Weights of a small transformer language model: LayerNorm before each block, a variant of Muon for these matrices.
MLP neurons of a small language model. Each row is named by its layer, matrix (up: input weights) and neuron, and shows model dimensions 0-255. Each number is 128 + 32 x the weight over its row's rms, rounded and kept within 0 to 255. Numbers have three digits each.
After each neuron's rows, "fires after" lists the tokens most often just before its 100 highest values on Wikipedia text that the model never trained on. A number after a token or word is its count.

L5.up986:155130123170101136200162129150151134106055170101183123100211071140178107118206177151098100127136098150139088156142080125142090196140140075098080157092078105132142129113154163106088070100115121096147075151162126130132094132107139147118091145166132152161131136141127176146168159168144132130097132121143159128128131113088088137117111077121086154171121089085088082064152156157144114158127149191097062162105190165096168136186134136169090197143131157110149124116081133133145133175089123101095115171126102137086184097115137094136119141120094115122117127113081097157107174097117138147113072134083186051153138070092144122155144135152134133131100117183166123088122170121171136097115114080107084138137167095135122117165175159117153158051112159121205110128134128103100080195140071
fires after: "a" 24, " La" 9, " A" 8, " Be" 7, "e" 6, "ce" 6

L5.up468:141117177098159134103125128179107101131181099116142162099119111116065132138088116138155113171162098124104111131136087117075177081191186173166113134119131126155127129185118136149115170115112100145114106114150095080104087117164116183115070059159077144107104117158142176143100105127132143110126132162186145130164129110136097160156081114128180088150130132134151148061153062131147156112145130134107100128108101090105074139120153177121153097112158188180123098111116127075077176165115126117146145139121157181169148126103095158149110075114115092176126180125123164127113128150170140139140134112215116049143053128119144150179165141114109200166111113136088168136125126077082083126084137051195115154173135123161074079099134206189138187099075139147146099116159178141096103082118090
fires after: "A" 19, "." 14, " g" 8, " He" 7, " G" 4, " H" 4

L4.up702:117118129116124094157157115103081125127156148155146143164128122096156191126172164145139120069130110147117107177153166138116131135113128155116187102154126092089169117128171161179089128174131115219138105154079147146053056194141145158081138100140091143130151160182139131107118125110048140188121155120172165137132109068129170147150088122137145110131112146139110202155151081076124158123092173130090211151120118073128166144107117128064114102112142112147180129075130068162066146071121138135154104150117110094076165137117102181168125125129163154100118167141079126075132144096164139152112106100163119072140102177132086120120100134083128136093163150122138168104129137141103082072135083139072124140126180157138115145094158126127184102172152098111178156199124096143117114183225176
fires after: "\n\n" 18, " m" 14, " w" 12, "\n" 9, " S" 7, " p" 6

L5.up443:134141130091120146186162059135081081085116154138158092151129178152069145093115197147154055117103077153098128178123137116062157094082168185142100144114123110148151081144073164104147114124159056117153128171165150097161135158158133051133149102132134093136145177144146182146180145107159187112157160176179081173095170078156120120131171061092144128140153123107170163093114093161143195177114142099173129107135127127109105101105140165176112150086114127107103151180137100155120124140108108098133097143083108127098122150104154134132089092115064109123153174107079085170160181191203129130185111125117122145137074188097148090205138130193155108133158099170165104106091128124105127128164108175118175179073164147135152141130150154157103151132142159130079141156116127120118141113126126
fires after: "ou" 32, " R" 12, "o" 8, " ro" 6, " w" 5, "re" 4

L5.up953:100121164082100131040166069159152156073133123084090132167070161144152180154124122091113127104130103140156145130102057077127145116041087110136107139100087141135100032150116107144081053137110097155140130051062085072184157132192127144108117109097078157156102089102153138083103077164122137110146162143152102170184115107141146163156151079071166144087131096082109144115119093090111132127098144169107179101103058131112153131174146100107135145136162122072121164172109102132069122151106104169046165114128140159121105147157116111106080183169133121072152184160094168121149131116125150156125145156149134147168121155133162150131097127190130066135099142118115108138120147130112126086097097091136161112078137132151141202108154123124140094121100149104116151122109141114117207151153159
fires after: "u" 20, " R" 12, " r" 12, "re" 6

L11.up591:125110097140148124089133108138087109148123137117093138136116137150103135180171076102115068069085142152108127143144103172168145124077178130077107113111155097164102119114118164127119078133169129112140120172146143170117136090132117100105164103131059081193172055162161121106151159187148177120122194143082144135031130184121109189098163102115109099105049048106112101146145106111108139090082134146108121135109101099122065121129099136068155164162117109164121116107190159099141066143084142159104083126122135074150102174166157170131154175124056169078149112110105163157183125180119158109151187068116118135126105162159122074094123119172183106083133136079202085140114117122169106119166151142148126127108159155116130131134112155105190107161136115155075171112098137092086141169117113
fires after: " " 33, "," 22

L5.up494:121167129116152147130089145061079066086106100165103141149108076123060128127125111122127108179139126119134100071142152140089182104090113206182165113129154134115150187106112093114148101116112181171141153130126173117160162157146084152139104099110071078117100102149160106143133155128121092118132141163101092065082141125136108071166102114122100116108090145221132111125129134155144119094129085148104153094093136122194136077131108178093151111099112182171118113065148185163087118066141139126105081129194186128099123131112112140102144108162096112134155139147144072131166094101111072111134170112168123128112114122106159185129053150164042145184113097154116094152137158141174043119109149102110130141118130125197114095141139155170133097085145074121068158123159082160137131106216141
fires after: " R" 11, "d" 10, "c" 9, " re" 7, " Al" 7, " com" 6

L5.up1000:049119131081117184105116150129082111108149100163132123099115136126153166088116140145120136160183164169139163155163147112127113113110066150101148143148070077112147172107118098070143176143163128161136102185105145073122159107143128138151099157185155127083091138157129102132067109149148147124117097125155126123151150152110094134128092148143102122144151143114129131078140143100091116155186099197125119092093143144169110123164088070169109180131146118101130174124089175103099068110120109179139104145193106125190099096093179110136119185096065145150155130081172116127103099151144108118162052179160128099102143117113229083148087086123166109134084111078053158169221066088118135114141110136159114127082203166130107125094131164145139086121122184143109083067113133169140125092154150
fires after: " C" 23, " K" 12, "c" 9, "ath" 7, "th" 6

L7.up74:150139086155106076145172117170081099128160043165144142136165145106111168140159088116063145131162127064137091129067171133128103108157156122134161116148173148134150154135124098119126125088197099178123118167131110154157099159133145177175074122130114149246106129143160128062118085150140124147148095134140103129135130129129136145130097203150084101091060104179083102129093138082135100085142151079126126123126137165139077156173104146159054164115132120153148077095100115164111163178052180181163124165147232134129049159179139129117101082114131126110126123098195165137090134159081118134132181141140096150130161144137123098130128163106129098092174090163124142125131089099079125120171111167101145129110108094153129115165157123078083108155123107072174161146115157076106115159123131
fires after: " " 41, "," 18, "." 13, " $" 4, " ." 4, "–" 4

L5.up143:165144124046123160100157136134147105142115094179111155139136152121106136088091080098135136148115087155131163107127103080190136169154104060097152072149133134139169144123137064097126101182093141152098143111101181180131118104140191133148100162184126156191119119150078075128159122090136142168098136150066143139087131126131164095148149078118079138100170081170155112160134105095117133101072152135108112115121081151104118101120142098165158096113087183143150151099035069121094166089061115170166113126130105151137166134101146073080077147136140154167167100055147121124123161130179117137177115103117159063119101069145129177170163140141140152121162084129106113104133158145193092117164095164126114077165179135214145140161115089179124079117106149161173163135152099074085100133118125
fires after: " p" 16, " compet" 9, " met" 9, "p" 8, "′" 7, "ec" 6

L5.up463:084126137123130119129121128098186156095103135167120196146104168139145138115070157074152155110106155147069119122110120099169071093151169137144116136116092194188182151080066124127108103112119116167100148132092110088146091112099075106052167096230129122086171103131114144111113083124177105186121101135111120200119049100149119138043099090096112077105122114143153123128084167141174156198098110115107118159133132123081136107116058115175049131140144195200202123146161125122152168135085149080128163121160128120132151130142157131118101116141088123082078127156154184130100104132138104118140104130133121131085092130155126150189112125113107108146087133147158155178157153126156130114063087099076147155121107133134119100153140127113178146133120105091136144108117092035133147096066123
fires after: "el" 17, "ic" 15, "er" 12, " El" 6, "L" 5

L6.up160:107139151094068113116110107117156178126183117210105148136125162124079150172162110144095080137150148133131127113121119119092147129137113121116145113195115099186125129116176090145111152187116199130139069140085158129137131188166135111139057170170121161161134150187088081160106137137166183104140188148094095086116108109134146138147130138133091113071129120141153137214144073131205123158117126127130117088065100143103161095114117114156085107133069127160122157104136169064114175081109156066134111126110171066079083106154057129095153069129085130117189150121165141092174144087131129079134107160115082116141131080140149147091120143078100070180076134184132109089158140127167165123134099171125109107090180119195088132149118143161143104169147112158156143124086174153152096153113172
fires after: " H" 16, " trans" 12, " h" 9, " Car" 7, " c" 6, " ch" 6

L5.up410:180124067063081094138142172109104192106120138135090068133152141086130124154130101159105156214103113147116146142080080101131144142185185187098164122192153094117167168141165099135094134139166152158193121112101176079101134154111121140141081103108103131149100092145109097155101119129191147075120191111144122136159100141094143130076108075093169173103107142144120101123118133100142096136167136147128132077171194099156080152147113071145182175115110161200087099092149107098098178120186093143132124134128114116122167151133139153124132141107053159109044090140167158114161120163142174128145136157115089193121165104140102123145127163189102175134061134171155139181132091138140090137053118075101127167148092119128101153090127136111050085105139117097143113123110113113165113099113166
fires after: " r" 11, " a" 11, " R" 9, "ank" 8, " Val" 8, " ag" 5

L6.up906:143124100138094101097165171143112152110110106133105156194084180096149159136048084132182141193185186134134111155142059127110117092104094110097118162126101161100117179104154094101111080122125169159142132112148140108112106140114147122122120171118121096113151135157113130162119060075115210150111150149076112070110175080059100130145154120178113169146138055000129131123105139103169188093111127168106143147115148102117121134098152098148175096115131146134116151127087153144154104067081096099083120132155154091033155092118109117108157125178109122147115178173071107127100174168166096149079108082146076130150138113151147141134130148125251168126145135112098136142111093129128114149180099152151166133132135158175105092145126122150099116126124132108142155074130155181119133134148109
fires after: "\n" 32, " |\n" 16, ")\n" 8, " " 4, ".\n" 4

L7.up813:117118132181127143131106175078114113149070088160120141124113128104101062149121119178165141059116076130090106093096171154084099160095163116122110115149177076100112120121128133144100103112175191144129156151136161095146109136155071145118129152112115093197114159171100088155092133117100133065108110182105144105127145224089140167118116148198121109145097096170131117097162106118196165054117196116121156112092123131135126089181098077132108103143151120131170047108102132143115139133100113167198128182063203149125080174195148118153109138134151119150154188098132167160104152111096144131133178087135102055154103142125112084109126161158124125099079092126160103175139162134103074154166130170129116129147083095092154133132123106092125120108173078130062140095141202107157092111129105
fires after: " " 28, "," 17, "." 9, "1" 7, "3" 4, "6" 4

L4.up13:073109113150146105168146146152083158160148117159163108129131135143117093131117167147110135109125158116119140130125173161142157161090090107109073088163108113156161057095133109181149048173067140170161188135086132085095109130137049121081183054195137108169128164146161113134082112130124122138167147165116102225096092131115095125130148151099119214179103105119129066107133193117135168128125147095170091087195158102143186142132069107125116137136103126159092147149082108173122202138145118098105115112183155117147154117116082101083078100150115167086143114140115159152166102092190069100112086107092108186157121179107105128140128139112109121148102130145124054089140150147162091121103104149123134068154142108124166118146156070118156156135162110127123189097172085096082120152153128
fires after: "el" 15, " L" 10, "er" 8, "per" 8, " Pr" 7, "re" 6

L6.up113:135089145203114141116160102106170123096094100150163160085119061154137131134158183108138100097126083119130128139173138118118106141183167120140142139131140146151144168113149124111132125143115104092141072123084060086148089126142135057237130205145140150151100146101189177148168191151128186153154149065121098105123065144110178131175099118121094100112123120089054144136168077169110124099147101117128096177105157149073135164128140141141153114105188176096201075128162122136166103153076061134134146161089136127080140159079129129127083097091134156182111177149159165153154152122147155112107089191172211080188067106131145172132115131134160094149108145122156152112155135150125127084096154121114103140120093152138100111127143136100113114099090144066184158116113144197121121106097125
fires after: "e" 15, "i" 13, "ic" 12, "at" 7, "a" 6

L4.up644:137143137122130112104131117150095095102134159097139165178189101169158094091146108064080125067105127142125099148104164081110143112142097136109157164161128120101124112166138159124111101118102114122123145161108110194123083056158124187164117105106133094114099100121143225101128159120082145138122117098060161100210180121102136077162123132112120120086142150176115117133185147165135103165095064105165095134147082085072141131155167120143184122143117111193169096117129133132155089127092079176150138134193100142199139131088185136131128092115099169133098114157121128149094131146131156180099131095134159128124136119181116097113124113092167175124096178209133095199201126052129120100117091121104100082155181133151157146095138081138065138124139137129198091085158075147057148098111126
fires after: " w" 14, " ev" 12, "t" 9, "w" 7, " Ant" 7, "idd" 6

L6.up510:089133144132159129189128220089154129139143151066165122124158152127140201188090090185130073131158141097075148095122091105169112128141142123103107169092183123072143102127088155140113144154201131103100133187086109111111088145146107122118114079116137126103105166129062220119108133135161131130136155073125154201108119103100151164127152148117095138154089170124132086087063136139096077137129080177097176154111168108110108143129148198150150129217134144136159092103166081058127130136109102138133164132118158117098107092128149133166114090105090130175167099157072174110080132126117142130148143150114138141142104108086165146133114139144150120096139109103154105163139180100167193139172128138151067111132151137112122167120120108221128140126114086095172156137063184137183079174127074
fires after: "," 20, " B" 16, " Sw" 11, " F" 7, " Co" 5, " " 5

L4.up806:133136129106110133193095114136133070106150075130173086129107140150108096080090083145094100143127192152144106095148088085175160056090102098123129100111085186129106106107128153118114181138139126134120203169135129107095090145122103157161160116119140155135109151161146112100141103156156101131106127125181099111168110167153163115133113144073249074072105120121105162138124096109127102179157108115122138124082102087143065119097078099173153125112168159094124118159056109115098138181047137171070150138126115165076148133083140099078177142052125106146162092173215041168121129092127134123141078118154141144180121121140143122106150159150134134131123150142101135127183213122114154176100090150097101123115085137087099175154157093112149132081099079130107174172127122085134136128122134
fires after: " l" 11, " V" 10, " re" 9, " res" 8, " ret" 6, " mov" 6

L4.up158:149122143097132220167107154164074088110124077140108094166089115139142108058107175156104115142172125146135210153134124160120149154100119135119114094183104107122106145092151151127137109127153166116191173116083130103199132101156132097077127125086106129143131036179155140124122088137115152074065098135183154120157094157171102167166094103147134114160080114097123107082100160121125119132105072132132135103179100102169089117183165129120142101100100144124135177133058120134097109068155140200114165122169159160141087106147105049120095184134107124147138161137173069088170177150199093118146082137116117180144177147163168111172141087140125096178084072158139130169108153104131111100127110108111164131120102150131148092148130112093084094087130039171143184129114136140165132132143156
fires after: " r" 25, " A" 12, " C" 11, "c" 10, " a" 10, " R" 4

L4.up897:119090142125130146130126125064132130086154122123125146182134127128154131132123072118105170152109118160123165084130111161113132182155086091138157125158115088158091142130123115148184172179108118099148056109088065164149155114148110097134165126109100115132114108192111126123094123117121107098165127139167132102178113081164123025116121127130099062160085148140085070137112127161175155121110136115088118085082123114113136156176163127112102112096085151054104090198145118131154118091180154058125093102119143152218171115160139188135170152089130129156149114106166096180130112150089129149194160140106132183111233155142157092187164128135150092138114166102082132168074148120115142109160153141152096068166077163106190098179147137140131151099102142186166085183110096117133098133071147
fires after: " N" 12, " n" 10, "m" 9, " V" 7, " count" 7, "iv" 6

L4.up831:155086166183107137128158132131086108126141158187143137134090155140106113075130142119104131171158099124142129093168130140102121113124090149161139145170131101197118072174107099127088083100123060121113120116074118183154118160087103102078181091189125130090157096115104169188149071139109082083165085160124154088205096115154130074088111126078141093086166073118186117109145132165170132104073131122147174164139153108180074127097075143087148122154092150142128107115119113156136140078131130172149128157155134188178158076167137156100113149121124104093082134134105142105138138102148180188140105078154097112112152204133083143204153102183104102108125113172128135144122119166177110168109077125063176129117144148173181106126109093141136167133181190133128174081186097105102148123143168
fires after: " N" 18, ")" 17, " n" 12, "N" 7, "idd" 6, "," 4

L11.up438:162135140198159092110141095093129083161110125123078131097043097128098134116095140172137126122143142097158138179135134075124164149124188133151064103179131152114190064135096092132172127068140145158108139139117102132137147157154114166180099144169123150141098120097148084133107058151143118132111158141168174153142106154174120123146082161098049130106123135135063106093130133126099152062119144055154093117136183078133055120174138077148178177127149109091083162095077061165160116123111108141163074085090212115137152110129110116101112115062139112108150156119111147087108174158097087106148122079139156171105150131121169183212112160150177075130162098064146126165147130137113137173142108103084119156093209139140189132147094139109149084148110130155135145126131130116128111110105111
fires after: " " 50, "th" 4

L7.up285:155115143128099153136164165139129082106095124078180137105078111131122159120137125141124118107110081096105151135132124161097108099121157142135132102059188109124131154111176078189086134168151132145082085122084124066125071172150111103119167114123133065083137144091107214135086133142106162160158143145141131146142108105150172181126098167108084088070150097097141128144181131122109126112154158191064094101160075102128165153093141128172093098111136138110134117115101124183128159117099095104107142114176152163094161169131062189142150118169117119171128115100117145148156116147208157153111144110131181071141114081138104093100171169185165095150137103085122176231093172060107119110191094177157145162158137109154121094148161141115131105105084086144127158136074066062099179173135136
fires after: ".\n\n" 61, " " 14, "\n\n" 7

L7.up828:089170103108137122140157096140101132152122167140118182149122107126139084092117185128114164125198159176022153123161162170124102126030130130130085082146118108131094154058074146140109126135193073153119126109112135159191074155139165186113137160097110131130090133130095143153103140123112042101115234124167138108112147099130113176153126124154068125112060116165110111132173105082140124192112097059140109108120124134088204111094144144122147098174192146127108169186119088117147114129152116141145135142097092094135138141142115077111120093150116113084082082178110182148129172144186152152160126164143155085070151134165152105106122073109116147093115109098115143144167134150163140177093109112130145129144159092050170148168135141166104109173076112172169135117087122153114132124125124
fires after: " " 38, "e" 7, " L" 7, " W" 7, " D" 5

L7.up923:157118148104123152239163107158129139118137130140116126139091165100112117152143077099153112141110138176089160100142089095046166102146152174094181191119145110099086164067123120086115106126131110146090138055097187112144128110131098148092115081147117095141124092147121133119124106123136168126139099077123153127088137104146109084105215157151086091125128215035097161126139132127182129150144103191154125150090124148135119133174122129147185134152133131106113156140105124160173118168158098161121182148120134135136139138133095050091086141179129171145069094098071139145064179158082090199118151079123116155119092113095150159113142170071173138103101164075086169116192132131116087105172134099142107173102095125102153143111107135084059115157109155162095169109151109149137090116164170
fires after: "\n" 56, ")\n" 5, ".\n\n" 5, "." 5, "==\n\n" 4

L6.up296:101106108074120144205137129106150110111129121087117144195207151153112153132130135139140064119176056141186165146114151118106144103108128103157123146126118100113134116086142125118090103137123115091180121080107054164051113153189115151134122110082149121115115127151108124130112153172172142123138082076104113067150107120149089116153165144099112178082140153110149144128145125159148142179112166170103151149108161144108167127162052147157139125148149040135101117126130111105169151118148153130140135170163113104133182159092129139153060127161085144205081168084123157053175101100127139141186126119179194071103123097189090139162108135101088066135130158165170073155109215113154065126096102133145087137118118094107104122109169115128143142140096098187101107127115068074105127083086105
fires after: " W" 23, " w" 15, "w" 12, " Sw" 11, " " 4

L7.up894:077087143089132104134093163127103136132076080154151128157152119104160151083128103150079075159100049196097159060111155100113156117144092126139072121080148170123130119076139136141118114080123195111104151126128187151158132105124139158119058167204122125142101063199126139173129151164084139188141176059172130133167089100099180078175078124148122138140115116121117160103166161176140119094101139152103102108102131140122158132183153113168098104174180153133096136083114128116142165161150118099106116128136157191115083101149123112095144107133136121117137172126068181106127141142089151149142137089104172065171099080102081208136108192133103111195137109166108123087161149190149143153180112133102126115109142144108137134124151101175209066148126131084115130117091099153121081107103101
fires after: "a" 27, " has" 8, "h" 6, " y" 6, "ie" 5, "e" 4

L7.up651:132189079125092130113194166144113133134150145113097071180128129130117205085103115163148199070099234125163113106132107130109141095103099120074144078069126102109126150103089093098075123110109124171161149106129120121131105144102159116136086127038151112102118118123078141168151124111125168101139166212128160104109125138100124145148112070131080158081112097148140089131167092142163155116066127113135119147094134180077097141122143175096157132076135114110093186074213127146099103121107128137126151107163175136047104127193168161079103151089134107162154181147097174134129134153116119134158104153066119169164128145110163127109113162111202167094089199061161117103178139090129127134153118095133112116144072116147142136108179145115168124123118177122094133106135111159167125165089100
fires after: " |\n" 27, ")\n" 18, ".\n" 12, "\n" 12

L4.up1018:137129099080152124119126173113160137128166119130102111128142094110137071120107120157149103130185102111113068157056117125121068148107111105129088150074145123140166067147148131184126131123141165121157099135124087129101111099159145148166138044058115118110116095130124128136059074203165125121112120113165080155129127111094201133169115153116162137124106082142104103048099066082117056101147117195121175127111086106154102129161060097107173169087141153063082144156111137160139089132113162121101075159104087198083122092127150123144184065151098109139121166070119089108162148115076067089131110100165079131118128089143133128172073139077172051111154120122117121130118171107119123164075156163114103154133137154107186116152122107083106143172149158183130160140124122179109093140145092
fires after: " No" 25, " A" 13, " F" 8, " R" 6, " C" 5, " T" 5

L5.up640:173162169142125120177113108135085094087091183104141139122084120130127111157096150185135162086127146089130202109129168134106174120151119097148127173145102136101087066140099081111147082185207111078078117082106149137079126136143110120093074138208140116104144147179113105178124180121170074116145077085102088132107140076086156122175149137125110167151144156114090152119147119155114112131141136160168187157145155102152164112095131192108163100164120093142121162137139126146173153145082068113135170117065133124116133146108096089146148079075073123158093076103128161146083161124113102089143137112173130151093173162112100131133158114145065128094146104157116093150177152151167146095082130182125116114103154118192148179111139181166215133151101159181115148127157085202095151175084150
fires after: " f" 31, " F" 10, " U" 7, " B" 5, " c" 5, "," 5

L10.up753:115150086078198136102074110130136105065086121125137179143177102137096128134091085193095094108063125136108155085189161161138137156128130127157138041134137127085202123094141099159184134124140137126116166103149121103117078103127156157117108091108119148089106181139159095167097108189149079089137096159122109153134119105184136141107122155151113119158151124085131125160066181111108107152117135133159107157133087124095163106174210112109100102083145122064160114124144126108156133086141131182152138179136141154186144130108116181111142145165119131125132126129171133183192136128116225162138105114129096129117093084132136076120134157107109148090070147144095193151146129177137058117155163139078127157138113074040182136124097123131133122179196170128127172171162078080068124124146118
fires after: " was" 16, "," 15, " is" 14, " (" 7, " be" 4

L5.up49:123143115096127164130137176121124107120147106137092115126125132187089060090151122082048176162108146104171113115178115154203111083126148079070076154139141107131167173149105141096146083169146103135086113174102125101148084157115179147178062119152124124172088110184116122124119134085178122106108149134121104067114182162155148083200157109165149070118148136107144087075054116107166160127113163171139175135052151066107145103111065157191130147080103193175140087132101125163162129142094192153143137156099116137174117168095141106118086154128145137091152105135061101152119121131109136147173122099118116117146128139128134149143111122120082135051084100143094212127112101124089125090117133135118103153151104119083207121145173128147144168086161135111138129160075163096113094172104160
fires after: "," 28, "." 11, "qu" 8, "pl" 6, "8" 6, "on" 6

L4.up180:092149105074097111121096161149164130107153138084147100108151072215164097172136112167089150124127049086109107109147116094086134068124157163118177114081109182115153119185162098122085116149162125103098133111110083131126146131164152102142082122141109087148149130100069124124134108170178154146128143125145126151180127074142139134199092176125080088132040071116122123071111106116172103133096107134113122200093050102137224129101198137141114123116138136139128051151086134133093080164113092166175127141092169193138123079163133163135132103126128103119110174091079165119075094099083092132110071114162088142124129121189143118107120103119190092149115144123135104128130129114095114162146109181137132131162085148128082158148094175117176127153073098158127097130110176068125099156108094
fires after: " A" 15, "0" 12, " an" 11, " e" 9, " m" 6, " " 4

L5.up452:084131119076099127108093163104100099179193138150151148122123177065105091129086149111179098148156105111155103113141099138152102125113114171072104098140183112111140158133143107144060077101138135153170110167104193072158081169160160113156158163132104136124117150176144125115087123127094143090153139180128195167167164102130115162136114097125092118135080101133052098177077126131194099149080153176089155092154126076093158161131096055191092089088155147182073100091124098149117118163079149143080138115172146131159132105138129140085169136135105139175158081126129141158221139044111154161137132123073177096131116171103097126164084178109113124117097111135140134064087108045115118140127142142170126163139148104131157142110120130136150142105113175109178095133165159085093148179141137
fires after: "," 24, " ch" 10, " Her" 8, " Ch" 7, "A" 7, " Al" 5

L7.up880:134129114162114054158109100100182138088072080203186178179152219120107124095148117159124113148111118080158145122159093175126129183122126059147189132107138128116135176076159084156130160096162178100138129123071135142184122128138222142179149126121087151108115081183092063150089135118129149111123142164162120089123179161123195126092146125118063131139182116112103139121069139115113134143145124132157164105140080164112132082184142169153130065151144159137166086128078118168112131119101118060160163144139097104178147116140143141104100106110132149137091071149091113121104119107107131128103102075114150116130188123136209120107101144110089137140089110122206126102126109140123122130133113174136118080114057174119158110097089136210135132078150094123063154130102156094120109152138159
fires after: "." 25, "°" 16, "7" 11, "0" 9, "8" 7

L8.up911:068150087169084096088133151103086120058138087192115110091096212149150126148177122095123105109154148155142107141115139123180083102158151112107118122145109108146092131082135128146066077140124128157134105182121160127078137179093128155143127065115161114116145082156089153131152143139096110162140169135147170138102120066098173124171162138134164077149093129115105126106136128090107168098142218101113180084089115116140136122165064183177158091150097094114087100129099119180137083155136100136117103093159145171159134129143176177067159131130116126166157103129093080141108226068070174160114096149088113131140142140071142134157132128168122111164179127146141142045107148141136166097169137142159166125149088070164101117173121114080110144138171085197118083143136138195091132117091144
fires after: "," 40, "." 10, "A" 6, "I" 6, "4" 6, "5" 5

L10.up121:112116129077166141181113114090095114125118158139062157118096131104198149068100045147133161104146165114153159152146069109164160115131095146104103131097094095112119077090112144109120079127106142098148158144103136137122153071152195106120066107135124151140118145084128133132120100058139110110134162172100137116162185149206134123108106128079142151165180095114095112127082110144127091108096126114096148138161112105128074099086132152128112105128199120171105131153108183160141126122065149125141099082120180147108132110124103174173100159095115146103167065132178132103200092108131118126110051138118091196136160157171110120177068099197166078142162122144105160147171119135097168115110078140134189120115155119162149130131118155056150126085111090074152151082067148130214066153147099
fires after: " " 69

L4.up758:056091220086173075135145132104122202072110118132143149101060111136163132147082158171055102092162177103122100135138113137201136099109179081159129153153175118143159059097157100154145198139137126144115165171106099121141091161152164116137119092128136157113155151170078133135110130082163092078124144114104169075074133191119096123164134148121107099136142139111166128129193064139086096148108147112189144115150180063131176124102091185107130146144136116175167159169159098113148107059134114133155150190129129154097116111102095110126113117098118110093176127111122147110125154213108136095182170107129109059086107177139120109167111125133106106179124187081129127125169112080145099112102120118111104091155131026127124106118158129123142119154091126171093107132142123143091111118110091
fires after: " w" 18, "w" 16, " W" 10, " h" 6, " H" 5, " L" 4

L7.up914:103102177112137077173146101108152124058100088131111202165051114138135178162138189171143139172125180146125183159114181139152143066101161130176143152149129161148177157114116142102158158106148113116177170083157140088175132170125098103089128122174099110088130112110140194135086080149163133083105082137134127106106136152095166071164153083085118113099128118134173149100128125116076153131121133139136075110095170128131140105136195095114142096127144138124134063104094130094176154085097101160126110158148198089095079240075116113145099127155101113132155167134133130141124148146137119131134129151167156115138148123076206126176138077119103083106113128160170111117108137174084161052109126131137143096112140099114137193100114106074140198119109071100067121164126100097103093081111080
fires after: " R" 28, " H" 8, "m" 6, " w" 6, " r" 5

L8.up769:129093079116126108094142184123130159139154160214122062128177082180113119132049078140145089137136160137133113106068146096132139125080141143091128116157130119114123145099137147101092038110130129107158133138184181099127168103188169124149151139137148094121193074110111169101117138135148131104136104160110111115098159152164172111120066133098097150058093109190086086135067085113071131147114107151107079080127088046177094198140161109130173163140099139170178114125094178108119071175077110127094137206057118102163119158156109140117173063152090094077145130118135175105178107125119158135132101166121138130142129153138144153131163146101114106123136068070136145143132198112110139126169162140124164149137180186105115163139104153114113104129125109119075118165171108124127113110127071
fires after: " A" 37, " a" 11, " P" 6, " R" 5, " J" 4

L6.up573:104124095157164091115115060129155182122140078140116163176133115150147137076117162142102083110103101095138131083178108104109164055143077101102151132155110127101148130137070109126146102145125136070179103117146147133133115103122178157118099098136109135165062097172137115089075125084125157163161106152129134135096121113150094164079099102099135143183120109146104108085125080115146153091116105074135128143183140019126141148099149143152141072099080112157178168115126124115135102134150170166058197094092181136128125162065145155106162112113155130185192111140133168165120142150131130150177113191136107174128137075143133113097139203107166205178128087103125132112166116117148077067140153077145131104215137115105122134159153137163127139056136175110098183164108124167075120132130067
fires after: "," 19, " He" 10, " la" 6, "A" 5, " She" 5, " was" 5

L11.up234:150133131087119129146152130120141167128130121177119120118124172176117072165197116124210150095139106156119172088088102122142126135115129137118111123182091098177133099111189164124141124191107131123156122180177107125081114231185096099108105135092158137152142085112088169162116129073154163131072046134149129121132145135121097109181158148163107177154129132099148164084176118149118149123122137195109172163135104150117077081139108077114056115141132153056120141073138143084113123139119120063153089126124119110158118097097163118146106115099121154090137130114174125113198105134168110139106122138081104106123093112164112130099124122085156132159108128179135124142157150133068159135146158110098123118141140124051195098123151141185125089137159142109214204048061109130153042144173133
fires after: " c" 14, " h" 14, " t" 10, " H" 6, " L" 6, " ex" 4

L4.up206:103113127155106138096122158132100115133171099155135140125120082161160120127130192115141085140115124122179201135105134175135102140131142118160148193089131096145104082138171178141132110153112114154122155118128154116159157198091083140131119096149133155147189106114151128229144077120071100091149165083106089155110124111098141094108130179118115116195105138187113148166150167078119129166117090137116177127117101160167112137152057130143127131084124076152144144123172154118149211118141131170106091198197105175169180148151109129169143084120168118159104053118077161157095140165157124143113199119203081103171142111140131094139139103121142143134096183144126139107152163169098107145192128162113116144148098191108120163156138080115092159101128177107195184159076117142139148220146114
fires after: " n" 11, "v" 10, " d" 9, "e" 8, " cons" 6, "N" 6

L11.up831:107194122166152096147150141128082083155143130148156163090191158130085073135077122151091167139056145132134115158130119099098131150140196133080126141110151185176119165049151120107109104130176127173141102148132124090153138127157124153176132113122108117117091149189109140123112064147121139085100112156142119110124121198154116120164110079139128143088128075150096099059067188090105124168069136143156203130181129171095108108130108211130127093107133092104126063109119123158095137192123084099094129114147210107147080127097089192150147164117156095122124116143152165146128121118154129095091118159119108139115108106180089058117104094087207151117142130093114083116123104123107151118121148183136125068172100126060119181115115102100136145107168057089126175122175164110106140128115072
fires after: " " 47, "6" 5, "." 5, " over" 4

L4.up781:158125105131095153065108128134128129116091150103105171130132097100136121138131088110113097182137144053212121123074197155154105078133142109165163141158097099151141131121188126129130100098131157108204159091110153121134122142180136103145080131207194132113136121142086125101158139112076147114149178137157130108134179099122114044085128163120137134107158177128101126087089192114122117141123120101149156126109098100159091172139145097117096181108138166165153123133101081184094130139137149173121061146085076202075097164179109146084091168121114168073081119206153078127105155117126159103133105089149093180196158106162111144143133121156157116177127153121112162126139177105119161142147153114153136121123138159100111163165143115035103104192164134076134107194160097181173107138156164
fires after: " R" 22, "ven" 10, " r" 7, "t" 5, "cl" 4, "6" 4